config = dict(
    num_key_value_heads=3,
    head_dim=64,
    hidden_act='relu',
    norm='layernorm',
    bias='all',
    warmup_steps=0,
    decay_fraction=1.0,
    final_lr_fraction=0.1,
)
MLP neurons of a small language model. Each row is named by its layer, matrix (up: input weights; down: output weights) and neuron, and shows model dimensions 176-303. Each number is 128 + 24 x the weight over its row's rms, rounded and kept within 0 to 255. Numbers have three digits each.
After each neuron's rows, "fires in" lists the words (lower case) most often at its 100 highest values on Wikipedia text that the model never trained on. A number after a token or word is its count.

L4.up1861:155142159109093129112155167155147184141137133151132142132087153191125150124092118107147152144110114097139133128147117156082123098144136121076117141109145148078127107137120095124147204138118117105139131110111145101153105150150152142133137144127076125108127121117092147111156137104099131149161153095139132140164141125135134102116159157148101101101121160136093126163156149135132207170150
L4.down1861:118105149146136121141161136087150126103139164111103096166087127116101133116126156143084134172155142132105150157146086152101127102125147129106109133098170164133138143161105107128179133141115094135157094138136099154096096115148114096144179159148083112158156082163118147155148156137097126137146158122128104157091140139090138128134179172090117141125157152097123125112142113128125131160125
fires in: "to" 53, "of" 8, "proposed" 5, "would" 4, "for" 4

L4.up1352:179133143096145095141135136134178125150134145106135101160117150109156121226102161132145137102147181127125122134103145101104127119101095148118143116159162169149110100159134135102122154125187088108157150116104166136148158118111141152092153179127183150114126124099131094113133103100102136141140071171129123116098143136113180148162138123134110123153108142106144118114138084155155100101078
L4.down1352:126109117126152094102113161143126117121085145140169150102135135115129140164134135142124088119122082200137157114124123111115094097101130119149152108094123135146064109103089172062124110121109100099127162148130146091107109139122150110124137191098090105183112103149159135096110139090131084184196156100137170081119134112138066102131122099147126147125132142142130078130158123110141110189144
fires in: "the" 78, "that" 5, "this" 5, "his" 4

L4.up1143:065120180121104122122134095119158086131105121130135106121157124115139157105101099154094109105125123107157098190128130134116137075134130121143126117117121141131148119117129103112137124124134084120116149162154130127173117122098121152129134120072111131165118143113125096149103112131095149175134124129109133114103160167151124136130160087114156093100127157125141136141130133129130143102114
L4.down1143:142131136082141069135144140134164120145164098141162142143115164115167148114144137130135140110105164105147170145137106108117106134100121140103133191157150119134172136160116169087107078124139109114166139118175104079153099100108111168127156137145166132131065145099111115119122113174165134143080137111125099150109125092136137106122101153130092092115119128128109127134145151138116166136142
fires in: "of" 29, "to" 18, "in" 15

L4.up1553:157121082177136101095099147142164104096095142145133129110124146137117160128132121194141135124145113117118072129144108150169106114109152140147077133145147130143149174155122142097100114095104118116171070158149126135157158140112096101116137108081135131124125102152109104117152108109112098135195136149115123097131151133154111151101103099091155146084146117135104132139152083110095101123123
L4.down1553:133079120118097164150144104134134146096121144148136110028125160104123098143106130147182120107153080147111103151115130123128176113160119136147135142177108133138169103162148111109135109111138111140151141126160140176145161135092088161162125096144115172118110131140145121122106145130088100135157143114129109132118143090164177115117113099158147130104102100136083184111102069124147115114151
fires in: "on" 97

L4.up1524:126118139092137120129140150141162117139119157111167154145122134123118147136120084093112118145118098137111105118141162121179149139127135121120089115123101099123159115124134095090172104096134113116113152112112161141133132130132148070158132155121170132141105115124099123143150144130144099165097109136119149100137151173107101114121135090142130162118144106114106105141147092133121159126117
L4.down1524:104109100118074134104107138086132132107142121093161130091125122097169123134137131117139080133140128149139176112123106151184154101126147120142122136106092132156123130094139091154136129157144085150116131167095088146107161133116140128107132146083163132092167108143147125097128128132125137119132123124126122155167096115119138113118121092102151162153133081119115064090126129084139116121118
fires in: "the" 18, "in" 17, "of" 8, "united" 6, "league" 4

L4.up2246:128152138125136101149129126106119158092179139108098098128096144119165184154103068137099148129124130150121114162116144142142110121080130130094136147142166126127137126115100115114132151124138123142113134134123158109147178073125131129120122100118146168125098111128138157128154126125135092123135132108149119111167106168124120100110116134115188136082134167138147139122090091112182111087134
L4.down2246:143113108136160132137097128107134114126120160155117114115140157121145108106141147121124157119170117135123116096137173146114101136145110114146149126096125150128101174120167143094142116177111134112120109121100120142166143122126094117117122167111139128111146109127117161132160161128118110126172115109157100146125134158121108131147124126119116152129127166121114142112122145114125123098113
fires in: "the" 45, "his" 15, "its" 7

L4.up1885:133134120107160117140176142156125125147141153135122159117140119157165105143099129074117102088070161083135102170121110145155110131148115106122156151137145097132128150154129114128161163094163129114132086135107131125132108110136137060114156145081148139113093148155155102129124132127139131159156088144188121076161154147135106154117137097099159133179116129140135119161113144119165112143125
L4.down1885:120135109143120138119170124146123113113133085172181106129117146148153132069111152155184131123140111135136116112144138145115121163145114154112105157134103087119120170110166087119166172140151148150143173112136140098124146166100150147132094121124144114085084146160120150100131123112137175124146127136130121063130143113145112137144102126151123133115145122108114098108153117140143102103094
fires in: "to" 94

L4.up520:120128114092166078102131126119098100161121149094167132126147125161110139137111108139110096119140108095094133145131129104134141112116121120130118130110119094134136171178135185146108065135111116131129107161127089118115151086116172102114105142127133169102139128131112156149124128121146139161143063110149131132095141151150112155143116128101093123159120129147113121177173115155121107153080
L4.down520:122087141108146111162162125137140141130134122144117121146145125135146085116147101110174115154112153157164163126090136113134127110130127140140123133158180138110106111125102132108113119112185117119125086118115197151125084161114119167124122124114118138113151145134164113167137164114125088105112118139139107154108153101149154112154157159153148130138112110127120153141130194096093150151113
fires in: "in" 63, "al" 5

L4.up362:114165133173111082171141151093139131124137121127144139147138135140136131159183097117165162101126165134117090140135106154126133079171178119152117102153135130137145134138114132103072128141117124110103154159164144147156069100122150151121141131131112098120175128141076132123150161142146134094127097108170143136131102151142140103165120114124130129123144144157140132134150126107095156124156
L4.down362:139075155085108098112108142117083107125134147122104084142099120135126143100109169127113141106077138140122133177121118112111099150149166142131103154118115146104079142094136153136097151112112119148148060070096153126121156144106137158162116136095128151175120150140158104148131188119124132081123097147111117134116082163105118147094129139143110130146114118100140130098122135113139102134130
fires in: "for" 23, "in" 19, "with" 16, "to" 7, "from" 5, "by" 5

L4.up2112:123155122160131147137129124139106120143126087146140093092119143129144152134117121146107122159120115147090087174088119114094153091112157063158095105108152090164143165138104118131138157108116157132093154115123124140140117109111155140144143168045129107128085142118111141143106163123092089102121110159104156097123122184123119142096124101149111156115092101150136108098141085117128112134121
L4.down2112:166155141124091126122137126140169150142134121140155131131120093112135097105085153111143152159146112107159093133114137149127142105112167143163118092116137111153119101135088155170150129135094128161099123100138110134110109124097120113122174114102086111158125126155096091176128074146129155137144114138078127138142187144121150118115140117130085093126162112097079155094136138154093126109136
fires in: "of" 47, "the" 15, "s" 13

L4.up243:097127131083132095096128113091106122106115130136079122133126125113101160126118137130128106085092152115115174134129141164128170103168145097078137154162167060110125140138118132137154076167058145118139097123123161159127148099168149128095137084108132116165135120123125115141132110156112115117119079144115138078138165151165150158137114109120124133146094110134112153090151154107120156134128
L4.down243:166112162132108106133134126134112124152113174172158107050139111055141139072170118150126113112092085121122144107117121141172106093141130117119126134120106091123152104126132139177144123110113116171105110141111138119128127151102156123114129125107123130179150169144151140131148107135079146150117118150159120122090131150128119130152124137161125119122109138112114135127172091142136100115092
fires in: "to" 18, "on" 13, "in" 9, "about" 8, "over" 4

L4.up1360:119126119089094150154094136123115142115105116129147119090143138113128142127110103130122109109125123144142126097149145108135108104127129153170119096143159117126097156203076162129087136138085130105137120128155122106123147137128114138156138106102123113158097145100119104157139125118103125139116067138157151138117156102113135143096111123101091127080107153139085109074138117103164150175109
L4.down1360:151155118128150143113134127152097114112089131139168091112116076137145137144138143112144112119142129140107104128161151142122102152173093149154129104159132108132110124146128151075133104164152087127129091143125202144130099086148111114108118091073098118114129118143177122088116139140093103126143129108108102070153138149162154145131142138138122107153119143078092071131150132104159119113119
fires in: "on" 75, "live" 4

L4.up1616:151154133162123146112134167105138145118130110107132142166122154127106113104169164125161078126088085130096105123119105118081144123130102162118137115166085109145129153124119134121128130140149132105132125106147102128110132140093154140118130118148144127102098137137086130178091097131154163105119107103189133149138095132136153107106116174146141097124140172124099122139156169124131181112101
L4.down1616:131089166122111153121164118112148115124168107147102131126115106096167132155125172123086171137130132102136079136157123199196146162184145144178160115184116135118121107126154150128142118157118151148102137112122191102118130101175092155145134100076140085140112114098154142115140111150107106128109165112126113091163130126137119115142103138110117150177141160179098153133106102106101091109135
fires in: "in" 34, "however" 24, "on" 10, "that" 9, "only" 4

L4.up1755:134112091161132141152135145158160153110155139103129090127098126112125136191172129139110139118139151135120157121142142121117134093078134140113149128158083146149111159126119128079114092121118127137113121094135151096123147146113136144111125120108132173113101106149151116115132151150181115095126145108126135123097149091166102108157155173099128117165153089137151123130125144139136108159103
L4.down1755:145119142103165135103139137140136148189120136137119134127141169140105156098146146171141148103132119108167125114136145118144135137103144104160110119117166105163101126149107146184114172116111103123124078110146115112166112122115104149127152137113147092145143125109134096078115140100131136134113137153170158146110144164147112101154135138159133117170112147068143115167144142121147174110110
fires in: "his" 23, "the" 15, "s" 7, "her" 7

L4.up1899:121112137118140116134126098135149087123136141090139152156129130146143167157152135134115143114140124096142109109103143152120153127143159115107126100139122143128131132096148127166163125103140129108131152105104143099148126135146139114108115114139144161109135117137140113157113130139147128154115108125129102094167172114153130099134145130109154139122115130157152104139096148130106090143124
L4.down1899:128104131117123130149129141144148151092129147120121151130142132106141167149124071111103155122073170158107142144107132119127096136095109125131105123117137168145104154137135132125134158120076145103142130133157137159083078105095110136110155165147115114137134149133119096098091099163172128133111116114143130124127116113169124127102132171120149146088178129094087160176111144154168187098115
fires in: "which" 21, "and" 14, "that" 12, "he" 12, "who" 10, "to" 9

L4.up884:131158086103142106118123104113135139097137141114160132153107139078139125138079084083111145123135124082093117161179144121114152117144160080137123145116126124146149140130094107113159154145134119138139118097135138125160107131116147149117140135155158119109143135105123119092116098123160123127118102136138122120130114084147176169132151139104079104120138126115115161115123143106126129137162
L4.down884:148137115178113096103127111158125127142139145165111161164129104131105149137135167182165098117132140155169128145163128125144088052175132129113110131090138138153125089140135157135153160113114076098057125109138152136138104118135151143134121145094061130155150107132113129177099143130091115110135150147109141141108120145093156135153097134137117137136148085108114176106120150141163134115130
fires in: "as" 16, "to" 16, "on" 10, "in" 9, "a" 9, "by" 8

L4.up2280:137146129123153084089173146137139125118093126144118123185124125165102127148133090107111113134147117117074092109161171113107078145111119117140096052123123109165155168160138112094130137108144141111149089128134151107161101111137097067127084116123064153133095101128139131099132122150131140144155116105125129110114138126138130073086148153095156139113133136179147091113129136113114168146091
L4.down2280:121134197133128121132155112151128117175168153093072097167118175060132133102168145186103178131135133153144123137109103140147155171155091145119139125117114098152163124130154108139081123130180151105081115126180124109146178144165148091158132112149132133150114124108148130110127115100132130119104140156152118105130143113116147101131115180113142145107148100153120098150128146117142107131122
fires in: "in" 46, "on" 4

L4.up750:154145122120124123093134130128125149135187100144145128169148110092152159121080088131129109131117146126150113152142145159135122140121133132118151177162162137086100117161133126094132165129144130139128125180158165144183148122121120150123138124088135130103076156148117121089139127121103165149133142122181143112152126166112121175094132155108137180149146121122123124174106115138127141094117
L4.down750:107119167122129120138170132171139183165164092133132113110172159129110113149174124120112184105103157153114125145129120146136143129152178100114135135137117153120048142111141104122102124104140126148110133154142129124137114127123133149106136140115159143086102174145127043136137123147099138152125123120114139097127138168093104102134108103139145129115154148154127107127117113141125121087135
fires in: "at" 67, "to" 15

L4.up781:117134120117138125130134096127164090160192133137126067135108112161155140137138122084146132095128152118091122114110118120117123164148163107127100192144103130120096154120115136094106137160116115097134114132111136134123144139137131132096122115145121143137111147110147088143159124149143107102124093164176118057153133117197114138131136111106145150158126114157152116111134163137134128125138
L4.down781:101108121146175130106122109109136163146132092164142120142125157129132131116136138144143124134126129131114157131155122114130121150151121125149116136096139095090107118135115097087134159100102102122140116167136161098123104113145142148065094125091123102089151132142111162121128075137142151162160123135100146121149141088142134131145134108168110164168076102128097114109093129088118120090141
fires in: "to" 58, "in" 5

L4.up1147:112137133112143139127158151181167107104085120126174111124139152140104140107093122116148135084119133127121114146110152136148155113108152124145119081163125109129125134136097084072138095161174114090089124132149149117100105129141124156117101169127155134088137089140100147125122093130130134106106105161098162101126116134128152119110164130128141104131146138090144119117127109151125150167142
L4.down1147:149123124148132145154074129112130142171101143121153113125106110131114119116190195081157112109087099143170118120120115122104115103147134130100124148125123111150107134142190170113176175117134125086139173122128130097104136148134142181174116158134140124112122088149153128147165144081146120110108171128138150130084122153138099125108107107146153119119118122166130142125120125145159174111135
fires in: "her" 16, "him" 12, "this" 8, "his" 8, "life" 6, "the" 6

L4.up1409:104145156123135148089111120126124145110137138095128138144084132128140127156081115103084148122106157119160163176152121100104110142090146145125093126117122134063062148120108126122074153121080102137097114165153164163094125161114082100170116123083120110108110173154115123110119167100079131120132117106104124117132136159137081137133164103095123134141128132138141136128124128103101138114150
L4.down1409:147139130143165147168163169126096116142121102180122098109154134116085114113126086148132118132153137134099124117135151155124151119100114131123121124129144128113099121121111139144093120115161167159113130149119120145133118138161125110101132089110147106118115154114136112144108150160157179126187085160123155106137146151132175142154140098138144121102098102163126125135147135124109140168114
fires in: "by" 23, "in" 13, "to" 13, "for" 10, "as" 10